{
  "head_dim": 32,
  "intermediate_size": 640,
  "norm": "rmsnorm",
  "norm_place": "pre",
  "positions": "rope",
  "rope_fraction": 1.0,
  "init": "uniform",
  "init_std_qkv": 0.0212,
  "lr_mult_qkv": 0.5,
  "lr_head": 0.00547,
  "final_lr_fraction": 0.0,
  "doc_mask": false,
  "max_steps": 12500
}
MLP neurons of a small language model. Each row is named by its layer, matrix (down: output weights) and neuron, and shows model dimensions 160-319. Each number is 500 + 40 x the weight over its row's rms, rounded and kept within 0 to 999. Numbers have three digits each. A neuron's up and down rows have the sign that makes its largest values positive.
A block is one neuron, or neurons of one layer that tend to fire together. After each block is what it responds to, as a language model described it from the Wikipedia text at the highest values.

L4.down18:513484523515500548539524494511549488460518498532455540504454548439535436526518425519458495528558454511513457455465558505492515534491520477471577571459531516490486451483490464537582515561508502541475458456555544533480458482520502424544509521535504564432544505481494469548446497518492472512454512493500510450443547556503528474502459518438432514505459430533470518532419514526530519517540451460533541556532498424493419420558532553559463472511466444515547485493407514520490505455421489
Description: Split-off s pieces

L7.down137:447539537521485577489458534502529508510473564511475516520466565496490510498543524507455485489548523492502487461504531499562465507520526473526481516485527498501465528518493575482507500485411485535531463570494517517557448501487536495530499504446506554586476477457551498486490558536499542442459527469554506489517476535507421499517500572452484504512416486578564487523487492516555499495520452509513574362421516511502499475494485549521518496515451500490529436486546514473489561483526515
L7.down156:511511418512530456518517426519484490454587539453526484490460534430598422528499487509464511509550499492483496450488481464538543536503549608473559496470463494515548459495519493571568540460453501448496525490557496521497536487508429563522539488538531510545475540477478510455469511508506530370477488515559476512586470427455499510556443535507510520535578449554453525482396543508563450488493433512500460472478434473525452522517467507519500497540523467467573552475502504473560500482436536
L7.down302:449476517497511550522455495563523571495494519535497476485481498499487480464465487492377490484489544490538477486493559510519524476523450493523522468554503548383558487371531471479486479493509463486520494512462516513511532553526538488538487536500543525434455406447552484473547476504510523477447481429512515504472554558510482501508499458441484484516502502565552524576554549525476473439581482527504563549422427536475492513447485509552536456509518502568501478473491505470449551565470543
L7.down309:543461568500537489460493479531472524563448458454455472528527509492474500486489506462511491503584496526496535528482477466505498533542535455501475473466479491382461467485481495546467494522487419500452505451548531509422451470479477506451547480436453544472480536495538520510483561576478408497493462556465470536524482485536521524502504564467443536471535490494466508468433455481549553450536499491513497503514464491480442501432535496507431484455414481489544511460477490467451502462548440
L7.down324:481427501487477507439546529549477563463429473577523602448586514529515454479462572461551439480520545508521477480447436544498460477514405500467489484517537544429490512542537482519499553498497508500519545387525551499550468478534506491489530447497448554512498450543453479565461470450507473547467481506599411514463530532485555507470462506485476482527496509509534498437470485508577497447444484486513493517538548511451444456435522519501427475466470470554507517491501467536514457446435476
L7.down410:549479545488526447509589482556569538485473470498527490442508494579445533510505529528486476409464477489489456447495479511503489501528461494492458538511546544548506461561551505570522456516516530415551517547511573500534509499486514489477490490534534540361474490485434511505545520534541535508450473482489416455453516509426527513477612476502566475508520528468458506404499487471516542493513536494495506462467455544501488491476480575526499476455464499499493468551465564566442499522525562
L7.down416:493500498497424473545512531538470503465529553541423478476540533496458559520443454540445496495510566597516558555478554430429512553500483502450509467460487460517488426476452512582490512497461540517456477485540487501520448553498494428441491529520516541465517484492495564513540524472457482501540492427514505488529482466425510454509453543567446543570505503596496530468468555467505457480495424581527490551516434523501547512476522417445428495472439504551482451492463541540504530489500525
L7.down530:546458432432477548503494454435484478480466515590480458523434554502481429474484526485492554487449485522505488504492459443533407496496473514547486512522541531572441455438450521504556437508469508529457489440452489579483544506583522448456579487481494529488437408501481528528409499490563442490536557564454434454496540549519492503524463468456511558445463452503515541518520533521500519570516445584545458516476532503536492542523496435490490513463496505556510513525538470495471543437522514
Description: Word-initial split "s"

L6.down20:423537474528512539531490488488507536526508517652529591473560429479443478473546478458421537481497547522500438492522489457553468467547486547580532518557457553497580461501510524492575451475496521531498536492522474502479541481462566544554551490550458467552548463490498547459520560505545499516524451500467490477529432519522473545527471433490408485496479507476405489500541537600546577519441440507499513530491433569532532533450481542584501537576499516574494555494496590454490482539458457
L6.down92:522524540484442495483416498457558514485517452482504409553490409464506536520494475471477557558535508502493466518520504512562498511461475499476504483536475510643508624451477402507541451534593555565528515510471455523474568430505460437494474552507554497540456454513458534530519535505424479462515471425525509510432469550474497507542481528473572495427491482457566489553495466490473539528499502496541516514484548453489526535397485563506535477482463576472496492453550454460571420524554445
L6.down124:453544494534506507538490481554512445520495483479515556507385522505430511485480463547481439454559457544476463524500475447478427587467428501459469645502519566546498432497499485603468491544465509487493554538512464494516499541540490573551524504532522495420515552488467540516483525518492569494482480434548474458530428433481506447516520467486538566516591482497475456485478502519509507500414466495569465511503520456439474513474560506477524474564472513539478494485505477509481509534515465
L6.down226:558519469469452553530515459528486529497471520533470521444534511513432510525473486473495484540489444590471445467554511491535524478521481556476448465527545559584596542526401423508547457510478564537543428537521460437508472536492473578474460478514575505480519515439532454571475524479519561501417517483503467608519517436485522475461453539510511529457522549464494516567515497502504486569483458508450485491456534532528559575536468549506464445532518493477503545492532523507485539517467488
L6.down258:601520475508511457526477426491494592460499546446476540488575439475469535539441461547520517535469560451479452507493505475498465554485530423489515490476517526471525506527593533482493484558460538497518524520492526494514528463509483463418472501536479548509515573457514456504564519518457528454545536587469475478484531520494503561499493580494444486509489550436544486449496557522540507509469546484507528452467535585541439422456465501486539513509492433509603541513501494545540550437572563
L6.down335:473512452415553553490544542493497534483510408531490545436546514528476493467452499491526469511520532528486499580475526477530394563513493587432479602524534566524497503487499423477509567521431478466545477551530513485486510525457501584558512539494420469536477515472469517542480521539494439522451571533581465520430542498601505518467553530457524459526467498504409430450471467449503519533497536504453525573578439487502458546414518490428486501539458462513502485524468483494490506584489465
L6.down592:490464463419481501555505455500492633524578439434519491571482546493512417473489483575516474579543510518492548472490466428432518483511457432427477526499528537444492499477555509471506513498488526516457565556569465512525434481457527558481505555518473452518564490545562492462537574500534417543448456497492413486472513577427519470565457435439562537486479518476493451472458521439390490525542487538500531477481539535544548547476519566541497476455481487520505506460537433493494480489444539
L6.down636:407525509456470507511503485528490464502539487614481548470482497423411561552524503472427545563525492521503432438491490513447449499490516503488531504428501471499476519480507460528512486488501547530492506517439525535470473417520502526519539411478579463484475542539532559482469551544433479446438495478461496539498481530499483552494482450529476451440487523526567512552454486498469490541547521486531576492463535520453461590488479460528465473477438557506444512502523504447450496519480499
Description: Place-name word endings

L4.down199:549469422526499501463576523461503556516523524476491456501479565512493535505431462602527452559501551436495529552496462553485446506545515518469488480453519478513445492509501451530482517513512531490516556507530507550480481453484488485453544517547558546475569508452491533561479480456634514495514474532507467477541455511409571530560581516456462517537577530525493483493519410465495499488520546474486573528510528507488473531500500560500496499455435467486460534491577506551491454496573478
Description: Country and nationality names

L7.down54:494471459562440487471522579495536444508459593458475516470529450480538567495460506504432444517516520482572550449523466521561442539475492400507482481485493542468528513507417484437584493534469472533479483414545535478486520533547538495500465503480540620526509519510481553529479512481480433596482474545555569458427456461541560493497484502497498538551505492516522548428536499474482491554531512494505473392486462500525479488534491546449466488483479529480484492491512442486541482488513515
L7.down75:500471560534438486507493469401489422421427523519450547538486550514494524427479465532442516520490479510571475486540598478462410474450532512494457499521493487565472519504505495445566462545536493526482507436474511558494505566493479454560500531590478566525488552497537476546539434539508529485553530486492469544472518558519481453495493489513509481476520523481543469459473561473483479554503527519503507506452480540456493427570473475570539514515517441473467540518480464467479522480468507
L7.down112:499552519533432459561461482484480493497481496561528527492482425502513463573529453511533493496521482514549511486549607535513465523511469464492477475444436537440490497503453461508544401507452583532568473496519579534458530453494490435526523486547504427469493567492474502474491558488518462569454498531531495533470497474524507504543509471430483570510484532474489480523539559497452490516546498520493545456582516470523546454420548528505421559460560525524459541422525535477543501515471550
L7.down307:537486505431512559494469463474471442451485500509499442526494558455433487513474523488489562475493516448497561513569535506515528501485472449424425480565508501492488557472481440501497538475458541540455501493532453491481512547586498471561571451462489509505502502472489487493514475503556466527505473516524559474447454563501518508508510496476477516551438537556513560544456563550554490562512504368491479501522551513578511539527526512510517502556478445476479476480483517571490519523582501
L7.down366:444453468505584434501504445531518489509464422489456515558589519529490571439425527511476506527465566486549530580515556436463427507532510482409434532490579403485457490528516458572503523609442512508538507512527486473497470477512464515512476490469596566527459552510550396516551465509469492508506505500467523471509542487474527468439477531508449475559565485474528517473502506548487452501464464521525498501396531529481494558429511526465549497478512486527524490475529468503543464503542568
L7.down430:582512528544526521532451472457489517521509474586568504486466517548507462538535496459521480458534593449468530510478547510446481465509507467468506463518475540450458500529510504504572489520578540472527532541583514483486461554562430461587415544529498514510505510539506521505399485439458538476557480518479471426524536462485574512524523474467514515544465510499424499479557514453416551475412399545462531492496529490497463434490502567496468552440503610482570508542474490490507501531469467
L7.down447:503501557487517514473494449501516542476481455498385522503494525491449477522478510504461491535547533477478558434465514487455513493455570540503540463523462460507535484500415543441493479459501526506525503517525482500515444494493471497430487495457489523442541487474454483447501470445506533409433533515561436490494450556567519485511545490473487536534498564537521505538522529519497471500470384526461498487484471548487517535509483489444533487473531490441536503448542512454547509451407494
L7.down586:486547465480452390471487454526540508513500492567500501465530536521517461542515497539442504479526591489515401457513442539459499494486541504495468398506538526486487494468521449562449492509478613402448515543545467522490503531487476506503508535474530478494518568589567566505467424565499456522567472442485544563582443435460498531478490447543549455473474562613496538509406492482578500445509515470463478460572537439482432558534514542519470559526522533506478525565573403435514547506461475
Description: Initial W, infobox bullets

L6.down168:490504491506483473495483452475479493473538500487494463459479487510520579500557517528531445562571473511434484364540490476468463555533483511465543543490517496521410530553540530517490538523491522451430507454457483479517508494528548498512491497463449491532475492492490514451484524525430498401505462517493503514505466534514513526486521425527468476478442520450476558475491408555509536493507498477471462479479539453448498519474503469456554416587577532462506586505494564488530484431461462
L6.down174:523547586467481531473568511501444506516523501471491557507549503518502511524558505480449489487508534535551531512528469463495509551490451495550539464480469479580460533496448441562497453469529491479425467479463538526558537496511527500521509493433428487537475460544466458452527519564547454537460543542469520569431454554521435456537483466554475513545534516479579501543494444425447557509494469571544589533514586589536469503490459521471536494509520569486527525488553519504539518494571573
L6.down198:525533522508512502516542529497542565535523531517482536513467526496537485465506505483451466472527508449482515515524433439571556489448481541558473546542516538427501504497495506610540520511526470491422533548457556464443496525505488447473446599519491469434547500541533530543542475503473505470444575466492462471481512485606490495471478479581489562519551458498512456484485521478517450442503458455490540425515517545441486440481535503557521498532506413513469517430426487507504467534540421
L6.down307:517492415528490454498499504434534514488508478586583534464537571449515484502466471490525486507524470512395583444504539489508563494536507454495501504466484510446472558461480521454518458490451483505484557478530552471480450513528440509489544484504466547569507490504479507458424493424511513507413497542547499514446501532498501499539458546480511481439533494485562450461535528513519474462469457420545490524450465547523429449469521505513489505506544497490479457475561499511515489428522547
L6.down458:498452522532450432477532500616484508474529470527453471525500497450425478511454471532523492546487459537561491544526460478536526513554467496606540481518512477438479503460473481487576487555498500515453535524463473490462477585472549484448553478477498485614440480543537491484481542573478507451421503452420477535484451524514504522494430583520462524532490522499459512536577486499495475365496501477432483550501498442510560484502530470530483531472513458441567545484501462540537499508520451
L6.down514:509438476516484403486450467466527432505499545472534484473489465456538432429461539501463499481518478459491508436487520532442499504472531469528518507488459553626516548532503575517525523505517477485475499443500519500520463495520440451540459540502468469495509464545546514493520536458519432511462537585496503595449554561503501527553496492562514530515491436497533439433554472482479527587489496452502572538518546521453488468468495544524589487473523479503489568448479500436419486475445518
L6.down530:499458554491500535501502482492444491412510503538506535448449568495475467490552459522536519583491441460428534506507536437458551582533458529487561493459545449456523510526492526471570524484514514503434470574509509557462553581561509452455519511573504474520446598538460468536474510457450527497463473469471492513495483509549438505545513511525548505539441539491507399502472472441444452419528447542519498445483470547543516437570474469488480510458568557477497469495480533436505487486514428
L6.down532:508479464534499501498462473491537512462518435534474471481486570482493525530435448514463504499550483411518516514490507398493477467533493536484498437489561593510477475562445408499462443486425490558438493552512582502484514422579460503510508434484482523479435522486524522432452524532531452489491545437514519532544470488528489546509476536506468511476524508452477505532512473508528516482423516476504538591490583474433500522435489482409552529496502499458488462463492513432524487498516491
Description: Japanese name syllables

L7.down81:460534487494544457548497473496454536518547514585492472537491433533518487511538518494569526526522539541453576525510497511485537480448494546502513506479521461467540474528489484497538518429497474472505531458512531558613492549494494436509511496495559521561496523533562470517574591405458506488405559503446512499532528477487497471428453492510363494555476517560438474542572413519541479511498483508507507511457505456544547473519575492565560538535478490465495554510470508528451505494520441
L7.down178:559495472502481458484507557525477526438548525514523450487519539541492510471551487502509502566490483501565533550400508538499476541538510555527550456490481485567465541511469504499471539548552456504481523484436506526522450526499473472485491473493510432469527451515414508559528523467514509562503538431453502485500593481563545479518493438502455513483502488471502517446513605541428493470503489505508540504502550552469519484486501451428569466489466498421448598575483553495502481435532494
L7.down198:518531520483457478519549499486521486499520453484479529511542477450471516491530463463514523523451441483494554536492582514543502481538491505477536514454547538509506512644493512452471552539535509514512568411500501507532475514527485521495571475524520422573499491466542573491494480502496492482443563507552419417454482538521573521475475518436499499482514543562417467471480531503502550503537529475538521561472560493537497548480511476507568529533427520454578429467500384495510516495538470
L7.down199:486479487481494509526424584509466521464469511531509528520527476491433467528494452457538470477485451490474524452493581549459487521497579535529493497499513479591492581486458531485525503438510482493502469510414516535484489476477505425508503493575515483515558489517491588494487546503542571450497519481523508485513457491470466441481471507468524443503396472475583480480551523513441469512559468431487385561464413512537522576537464492487522515512519560513529555472476501558492466566637492
L7.down247:467479443508536447522470512511477504499520415498519472564495549486445531515533440484522445552458548517570506467526471463530481491580563447496517536569543503557541496477550546534487483474475501444520468547474457509514419532516588476504424478422523529578540505498475494459524578566555446496522484546513472518541575549518482509494377580470557476475554455572519513564503588455446512473487455546532513394465474525478505490527515534540515443513478511472451542515531441537464505572551459
L7.down376:374509441508496521525489479438442494469522510579465574480523546474515502482503422482525465500474422452562449513467498518522496487526459476550510487444553474482503498475424460546487487478459546554507481479542440516529564551547484510520464559481535449598467495479479545514501470521506557499500514486538535501504556470511498438516490566544498478526483526494482529499479441505620550532515516542512492468517561520477500538529547549501586453495521487466495487437473453444425531466536462
L7.down459:524543469506556434513582500565526481482520431516492599529525475564486494538493464467410521546500484584524460464436459524535452576501493514520503598480454571499497473488445565543489489486569517547506500481471442571529436471504524535455413507448426518526543431507463489485552479483527480434498556556536507447484495522534491537520469524462437402524494443498531479434496505464456548562493480437534516536507487487505524494536431470492499461457540514450467519546503508467552517510504526
L7.down549:529520432499492494484549555414470552481554470594503479493522475528474496476523464534467472466503488555434490453523444512442480511500476538517445552503470468451430507515489490495492534577455514516496510511510511539504430527522565532524460503538515479422610553538511470502454564507578450412503482483441485520532544533478589537462537533497411472535447573560401543542523465516504441422440464476535515477530510546560491597438513463501536519544457529477484512534546461479481536550491377
Description: Place-name word endings

L6.down219:541501503487461470547515465512445436515535589502503510498567429492535462529487553502449489535503516527549455497481527477549557453571493445468510447478480441487461579533465466455513480530597466539496555480508517512498506503528497560423436483517431544468550451475558528441526468494429509467473477498495461473515535545611518486424541518490465495490529531511479559502432529481485520511492467538467532448512498475476485527491454494515459482502463522541409490501530448464544526527436465
L6.down246:465473486579444433504476506508527572405468511527498462508480450457528487551522557487471478525492464478534492515505541579537499493509541468487512458571512532493526484516530504537533530497488494469404501515476415519512521508515513518529477564426520533516511475469518436592508516504479502457529495469499527490484545550501520522551512513511451490426516489557478465480439527533486499511544418483493573475428540522541466489468483448548448506439494521542589433418522508519560478517416472
L6.down296:446510537543571512483469564553520409516552585457507537490459499504553462555529519410528449512503474527552524528463481487477431496522535479492458495538433490570484455465532517572495526494553455497538523442594486499532553474492515508488517501559540521550515554498518521541504492486542500459526569550569526458541520514508493478514497549498528500490516470529542494495440480435536488462476505527570475469499468479554459496502476420476550514413564449460539466478486524468522417475528526
L6.down373:476438437541443502538438493559495498463545487426482417522514555550431537514503493479551432493455521444468489530483523558530475465596492455465523453446455518482517530504505511508556525519514537508519500568531455463478541428495477428457517449544475588517417546488458405519410518502474557481482501516432504541494518446495534520463480536523436475546434505503425509519531583535523499538458551561509490481518529489491511429565513465500489490518522444437537517466433457468538512502445486
L6.down394:540485514426494468555543498518529517459525522476447470479562493449496471535536516560423514458536518406477539504511537545469485564547430452474523506460514539462449482440455430417521480553561471453516474441519490519447522528509514436478529469495511484529419466526470509562525514507484441525493472501537435541434535430567473431495489520471508566541558443563525462490451496515505470544530424476543509523559453489460387550483457495508478544457525585474496538460424511428475479487467495
L6.down470:512480500488505484441517483536535577460469488560490484523441571506503427531503471470443556559614516552550474508465501437468463531489466521532490498522524524450538456512498508536545488476485546484517474449568533530462483527512482404496581503512539533505471452514440512496418437516456462509518430506478521494517521484557517568462503529402393468502455508570495460527540507539513540546598516496544503568480514517556535487581519507423528569538501451475593478529526466466440527491474538
L6.down538:546483536446485506614492482491474443459495511516564503561515508489460510546474547482521533507459427558477521546510483497367471511427520499505479546487476471521508499541493484484523442523502505462498505515474530431573429506560461470491426458519562472551472480492555477591526561462492504509475539519474510465433457545504525516484473542511448511578519496467503521507539426540401527513446514456498522450547483559486461472546554540499495505575441516477538465550530562517535564463515594
L6.down618:465531525508455502518544457539477541511552491536528567377469484422498473509586545461450491529500497502573475544509523557518506470515547523528460534498459528468500533526483472519537506519477461542588410553459548500474533454535511490519417543456474588515553488462507433464495542529537475465475496570523475471491434531417536591500419526490425534469539526592512471503539497461445470478459461480565533495418467470501478450505448471500472491467554523543622593450498505461528495429526425
Description: Initial S/W word pieces

L6.down115:590498530474520532438515558536478517521518522515498427462571552534506504457489488474533477530532522468524506451540574488506489519434492523463532465467455488487497465501485434471474578479479477503441542462485455437539518506534480480454479390460517503483548549494517454485481465526513523553539491604504484564536449488531526466476543515486522449470465477534547504503477522548509515541472562498526474457475465506457477489542568586583542493580524520481485532522495503584562534461426462
L6.down140:547554519512507485553484485490522504463476520393417513554527515490518502470473521531603482524480495488465499593418514541553510473449511528516477522477568455539522443543504548497499541488508515589468475440493540503502469430490500550499528439514518489505466438553543574509503514538557542454489495459486536546531502481499462486496555508469460506499497460442510474533479467465504477479525595478499557559483479481444525468521555534460521566511489475548539493436485495493457432589512576
L6.down410:534476493550495489482543550564546528457547512395488477478535476472485469504455472550516491490551469475504505490515481469515469565459499457492517544517504458514463484466541497548508508515490454481505568525473542388576432468515528539559459465550461579472505460562427412534529519542476460454505459580505529542502525533487539533488577568456474488483486487572554441525582476624537446485506556524478508491492541429428578490538453519439463526467473483461467512518496498492523478506481526
L6.down468:449476502448567493533523509465534497497463457506489504514428550485411525552507495491502471455480486512538444545518467434518479467468497548493481558477498511600427490493579469535528484471543587457501491442465576467562543550544449555537438508496497532455464421468484541463514442514538518514441580475523485510543453476462517490508471491524510544494476454507501539451496450561490543561433521473476510487530585439510469473443562469494599449461535509521462489460483525505427562427524467
L6.down536:511525594524497497468557496460509521451470477501474515468545479523524590462498542557498609559517464524529575490549455508556515520506429508448499562499463508554432483517480411538459526423510460534548536481556595485542439525569454436499508525540564480521551487537471508517467501509479498474429445507538492504523519487451472509465472545501545463447445444577472436412474495573533488498505514511499573513554477450501534493458567477506546434567494478477496402435512548511506486442501456
L6.down591:556491466527508562519486482564528477504486476468502455548458457531482492485564535433523528470499448517464474538430509499487460507488551447519465455559613516494413494517505477439546499502500415444428452403536520465488521518508522495450491442533569592459543496490509423483498543440515567539494439488458570464431542590547503421519463508558519559512501498432548549461593491478491531550422485526395508506516515404522447485534529557553519551422482601504561533511555469447505556522543517
L6.down601:526531479482496537505525513503500485472543411518488451509483538501524512543510489486447528454462478561518538447545515474516502492538487436518566519515513490463461524524478532511465542539549455464468479531561541481559469462523514436536450602535483480506553471512457562468519530584452427565472477529435440419555484557460477565474528470494426472453534515533573482445533451541499497481502516545483484473503497446444532506514507478437389506527500487546479525430517466519498504533527566
L6.down625:468398503447568581559504545521470494466472545481509478488458508571538512545486448601457487486545527491505549518506477447492532520523481483482575528491552488458468533493482451516524470461485532514459503501516528523405445396532471434577371578464498478487494451512518489543449537462537524477580482451540515455479585496490513532515438483484471552479454482528560481495542492580458450544475503585512517523534505507552502496537457506444586475414488554570556530512511536524493525509540543
Description: Superlative "most" and word fragments

L7.down286:489463413477494495491495493511489546509482522448546485484516475546437458523553447458506527493487540541502535518502442455537530535521523503548534504613476562545516547512534544563513547523568515502551452546481519523472480538474461513482429529501487560460452530472498466514505466500575591447496519571490464462524504519540509493470468571523483536529512457460527502490568467520506487544542469458528515462437464492450495492489509535484549511559522589490588563572492496508528466479543515
L7.down349:516503503493507581476562497558505533522514486535509410443463546473451508526515462482423484471540514511521490536523523530498481507467504483507510486439479522573481500502511548499541547545564568541528422453544561521510560456425502527522482483546441516483551518508470518507531537448468436461506484541449525474445502534408550446583484520527464477572467510483552457428443504495462474488483501445469461524496485637457446535491466476509515532459546498549571529446570495477451549554500487
L7.down365:483470532561512543504511515481418430477536486474489504521492530489499495536533530483501526489547525483498419525528442503502509508508412429501413490418452439512521488468493506460556563397513428493441491487530542544521575460499558504524498565501509512452463449584465483451485480544531519468408469486482484533480455506565509544447571507454492528456454492455451450451516526447480465601533557418521452464420476484523493517496464517551494468512442470454461547512507541593553504454445461
L7.down373:522503485525524451562464564498542518507531485495568462442521454413585540534450430550569520551457427510466470557546568495426453460458520564548528552530430462545512526460473523481512519494508546500463534492476449424509474466515532543530542499443556518561469495444523479515530545537508514503435526535426538510483491482439485496516484468505562509495477428485501490489514470511525513483424497460499430507515539438481530522514591577442521545451497510492495535473482589473605460507531449
L7.down378:531567461481566558484453479510506557500565520448513441557486477523522497446458551558496470445509547464541486591490512419452583507460473507469532486504505521496513528508464522495499560541485469464433495524541471475510542431491495441521511459530490503420455496567562473517454493514548575469451532575496491445509425537568513540564456542466514558480471492545466479538478531501485426503448508400487460551468494475541517485509468485519497461469453487537541484501437452440445488505544489
L7.down480:505476491487499533497533472444545574468495480615476511495473498473456492561413464531514485454489531555461430474478497488499524504498488551534528514439566450500524462496518487458467474514510491577520481512512510402544534489471474533499503495492542465459450540546525444476518413544474447512461519496530484516423503531490420533557497554523515477412500466440510463491508451493493455426584530496496525550508422502521452474580522464452452501458446446529483521445462506441454608509455510
L7.down559:512508512485508435538515492515497533569469459673527511493509489456470490459462537501466480541464511558502427521596549462511444539495509549550520468534506536535508516489470480528535481503564521466525464500468446527485570489596497434525514530449533570630515516500490509504480460514538468488444505489494484515439529482572488537466492463564507540525501526511467507481511487482529521488515536449417506483464479494433444504527482503551426566474484507469507560409546473478489401526526484
L7.down626:449471543562501445471456504549557472508480431582503455511474483501467512463507461482508478479535531518489487558536519493484565511504432496525473555581495494486447539507565502509444539433485502522479522484489487475478481460458505533473530521460479530459512455572553465533551493481516480417484530492561485508448494584537511493441490503509498517496472444440529464534486399488479492465427459449533495414473466488473440531477524483454522410500540515517476581503500466499522492528448492
Description: Foreign name fragments